python train.py --num_hidden_layers=15 --hidden_size=384 --num_attention_heads=3 --num_key_value_heads=1 --head_dim=128 --intermediate_size=1024 --vocab_size=2048 --hidden_act="swiglu" --norm="rmsnorm" --norm_place="pre" --norm_eps=1e-05 --positions="rope" --rope_theta=10000.0 --rope_fraction=1.0 --qk_norm=false --attn_scale=0.0884 --bias="qkv" --tie_word_embeddings=true --parallel_block=false --init="trunc" --init_std_qkv=0.0322 --init_std_o=0.0322 --init_std_up=0.0322 --init_std_down=0.0 --optimizer="muon_variant" --learning_rate=0.0106 --lr_mult_o=0.98 --beta1=0.95 --lr_head=0.01 --max_grad_norm=2.0 --warmup_steps=200 --schedule="wsd" --decay_fraction=0.625 --decay_shape="cos" --final_lr_fraction=0.05 --batch_tokens=131072 --max_seq_len=1024 --doc_mask=true --train_tokens=696900000 --max_steps=5317 --dataset="wikipedia_en"
MLP neurons of a small language model. Each row is named by its layer, matrix (down: output weights) and neuron, and shows model dimensions 128-255. Each number is 128 + 32 x the weight over its row's rms, rounded and kept within 0 to 255. Numbers have three digits each. A neuron's up and down rows have the sign that makes its largest values positive.
A block is one neuron, or neurons of one layer that tend to fire together. After each block is what it responds to, as a language model described it from the Wikipedia text at the highest values.

L8.down62:150119140145138063127119147097153135087084160131142131143108097162112104170091112113145114130062120101111114084056112142122073186096133082130179135151182133135109056150139094141155139170096101103075090088131171111121123135106121171121141146097121178128124126175126178200142182132152072140194128163077154192109098154058169078131141092135124074139112096093185144113121122159127131108178
L8.down88:093146104052156127147179125146049119103134165103158057112133150132152136158165147159126162045120132134169126166103141128134104104151140080187056095138149162093146114051169152107177104140176160133104132119144148146115096121099153134093142153106105141117127166108083122090128063124115144152131115113117068135078143139112103083141173076104114133140160156133138073109134121161115125061044
L8.down126:060147087119091066175165084134080160189102108105138103117107154142095162146136159111191118080034144108136130150162073078115098110127110116138135119156144160194087130146143142104153110145111144129063117102106156131101153182131088147191083163160168158163104120147195133084149104111081155155096137057069154130160142095129119110122113125167139116169106159176141060150101082143189126130120
L8.down169:172110093072102074181147157040094174148130176124109103137158123157166122156143093141127142062142174143124126137090108161151092112099149125184169170184168113108074112157131178102144069113105117128114136156113148128171050143090142112111147139101160140130141186140097133167154168069112148090081103095120080084074058051118095097135121085218117151098137135170160112114050134145169091107196
L8.down187:142151126188105096158135111136127174134167168138068161138054101080152196127164067085156127095158136121113106073077100109209107159126157146155133117132129132140074104136122079145066135193088138095129157230109084131099141142101177124112104084152137158107182112114137192170070104142129154134113166111215169088124120142123145095161115080116126138142137116142149117083153087111138140163096
L8.down198:136106111154105079187150124144125118081137084113129107137120076108110102088159145169113090180051069131196147109146131155163090147156156150121093151108134156103117100103130075120161138079145088198138132196097173134094107165163098108107110115115141094117192122141165141143075147075138086127166054099113123136150079073122118138136146126135126167121120133111111133132063141141134153120133
L8.down317:152152127148123109056161118163091118125081131156084180149159091128108153144120095149156122155133121144181130062078147151170119161124153156115192178078119113134155127186174215149165064150119149122155120140119147100132115125147133108084182172154182068093133138174149121118129122113155118127116139097073110109144143092143141107166126150159182102146156106187193100144060111206148111172122
L8.down890:150137129109139116107101074125083093176052156162052176114096140121070144161077105124139157093140077180080155170116184178104087190162154162202150154086137138095125118114123111076156136141091136115060166155057134115122093154097093115100084072166139126142123081117108092135107170071129124115159160086134095131181130076138146079137114087139114160200123161173112107093161130133119103156129
Final subword pieces that complete a word split into fragments, especially in violence or war contexts, such as assa-ult, assassin-ation, and wo-man.

L11.down728:121224154070007132177157150091162114116136120137113168153139159094122078110149136191146123111090156096139125093063105104149152123143050151101113126104173097148150111156146106073145186180122152219108069137111075158081112168093160074100076142160084165134091096127103104098133138128135158096061098133135120111111135155166084146180168072125108176161133127145110126149107157091147142114146
L11.down813:147135187128122119164179139100094164026177087085135126127169105099136211105114094128127117129166123123116153117085111096095103113186105119160112185041118192114187139091123179113159156177126100120093158107127127156151079113099136109116121161099128134104146102141116161130153115175116131153095200161185171133143151091085112170152119185137144138166084090152110145095098163126176121101116
Final piece of abstract nouns, often an -ity/-tion/-ence suffix, frequently after his/its/a, such as success, career, sever-ity, prote-ction, grow-th.

L11.down54:121151135106158142148163103156138117154122136172121154099168150199094156087192069099152142069134113146068149121146122136122194181121093118153107142187132081082073121188111166193153083164072112099145161173089138135110108100160100085178116093120107139149135080136098122119119152118134167127136079104144116097098150117127174120120105137115101083160180109142130143111126116138112178171138
L11.down326:083163128100142095127140190150179091121124092143102129140160105134119167117131151114139190141145076092143140150164176112136107191090153115106149157140170119121136153112115140164064034165134128102107164129134135103157154146225116141041152121140126116178127089211114110123137125059171140140180112098158079118171128089112151100103150132105118141131125137127080127128141106148132107111125
Forms of be (is, was, are, were, been) right after a sentence's subject noun or name, as in "Ozone is a", "Bloomer was appointed"; also stray "Sh"/"sh" word starts.

L8.down66:122174134167143132156184117122129178107100104144085129143142138133097092133081118065132047109099154115104178166148042077151163143087157171104140099115182138185084163053159138090143131163203159093139176103156131110153164112133139073105110146101123145139127094124142157156199134169062116118080095139149144136138105075138117056158126091112125141143122153154072144151126124130146160102049
L8.down159:133166123101178097116142082099147183081121129178096183089147120171083188120176153131055170094153106110119143117102176119110149136154150148156180108142133161082090121106166146123133100147097128120158087122119155111101073107144127181111113111128101073127133142091133109103087112195059204142118129155136113129122079109173073125089100070122170147197137133114157105151109117137137161140117
L8.down165:113104142148168171101178137094135138161117135123145091100093150130120138076122114131125144116086084141109088166193167131140080153163106140118151021164157103150158131110153115132136178118124169074110185111106152122117083158079154060132104183134194151128152081093128186175068105133134130170129076131140140154112103056079123122126099054077106111092144121105161195113162159093071146057129
L8.down345:183113164130036099131128081138116148118129127129118181048107082140098167091116131146130137144160138142142130120113111157157126130137075105081059180133136111139173172125124148131139096064147161136110106243167117190103134198158133085125079119162136105146114107046155094102139109137106171148113125080191139120121059117098065135116146140118133162122115145110100148172142100159137118105110
L8.down398:166072100142125138142148128128101126178143151167097164133106078152147158077160095113161069138148150076158136107143148083137110171086081088184180144099113121111098068135117137153148104109139132081190095115140111171174113161157118101118142095190156098150055088132078197163146133134157101150153150133118138136125063120088118142129109162085122139165186142118117128220119166088083114116077
L8.down583:138151120152058062143157116175160081159151136116149187135124041150098085166152136160096123138123123104092107154099112101184133202171158106085184106083100137098117160128136157171153122130134197172130115087122088164109119106118080159122128133154145129142130119166126088134145124130109139141135171133184147098096139106167081195144104092145147137147143195064152139132145149078122172172188
L8.down770:071116143081121173099077112173164093092142119175106137070123158156139143171144162083128098095093137099127063103191132149106091160143141138112123107088169142133146150138094093112167157154182152051131115093145129121131160149104102098129142131141122108170079195127123173174094127170112132128058152104114139177149188108091104141136094146120165143127123125165096130141128118139121066118147
L8.down985:129053135114154090152125111183122111138116130143087106147113143079130155115145095152129084129104136087153138118107167147158045189129142149097100174116138170133080096226144134142143145153127164098185087120144114103114129118172139125107148136138095126141145171087109088141133123115148095133129139122128128120176106131133112124126127085176140063176142131141149188158149083090087144112096
Fires on copulas and linking words right after a subject, mostly is/was/be, as in "(1947–2010) was a", "Jonas is currently"; also "came into", and empty table cells after "hold" rows in election results.

L6.down58:102149213126164078135109081120091147129093167102102078131134154091133145130127092141133119128115126094159114133154099160077081106120195106107196083091135081113147096151177114188172094103156143177130067118154178076123108160134165103122115150152068080072179182121169158099145152125119178099114111069252063133159144097169141163127124134090076113115142129153097079141119115162132119164081
L6.down466:111139091122140120118073093159098146153140132096133177105120164119131112123103064084098142191116136192114216111134134073102120162134141088171103101068076138102082143170091134138112095151153150079089110097098103100104154118079085132098133078160115103097100102112153133202143213089147169121107121066144138098151115115130125095051149050146102087148167117160118124104088134135145058144162
L6.down831:127170135152119074097135108102117154163128131098098144162147139117109156098163017144141160115095140121124081173164122099127115147131108137132135163142108141173110124139170137174123104158104098122097190105162126098153130166177093156114099103136113082142175082139138083125076106106209153196102126095146125136184155129141174144194114188158124139094144117166134082147163127081128082192107
L6.down839:115088104167100093106084109126105087078117081113130160129134104129136137144151086129101136173129144096134159138146133104127115093140128066118165157133124175142114118138183143124137167153103110149091139188077193154156054109119139124126076181101029107106140148159157115151187097140142156142208182138100092131196084118083131101151196158139111135128070144147102108091154161217105127126129
Final word pieces that finish a word split into fragments, mostly family and person nouns like daugh-ter, parent-s, husb-and and chil-d, plus others such as corrup-tion.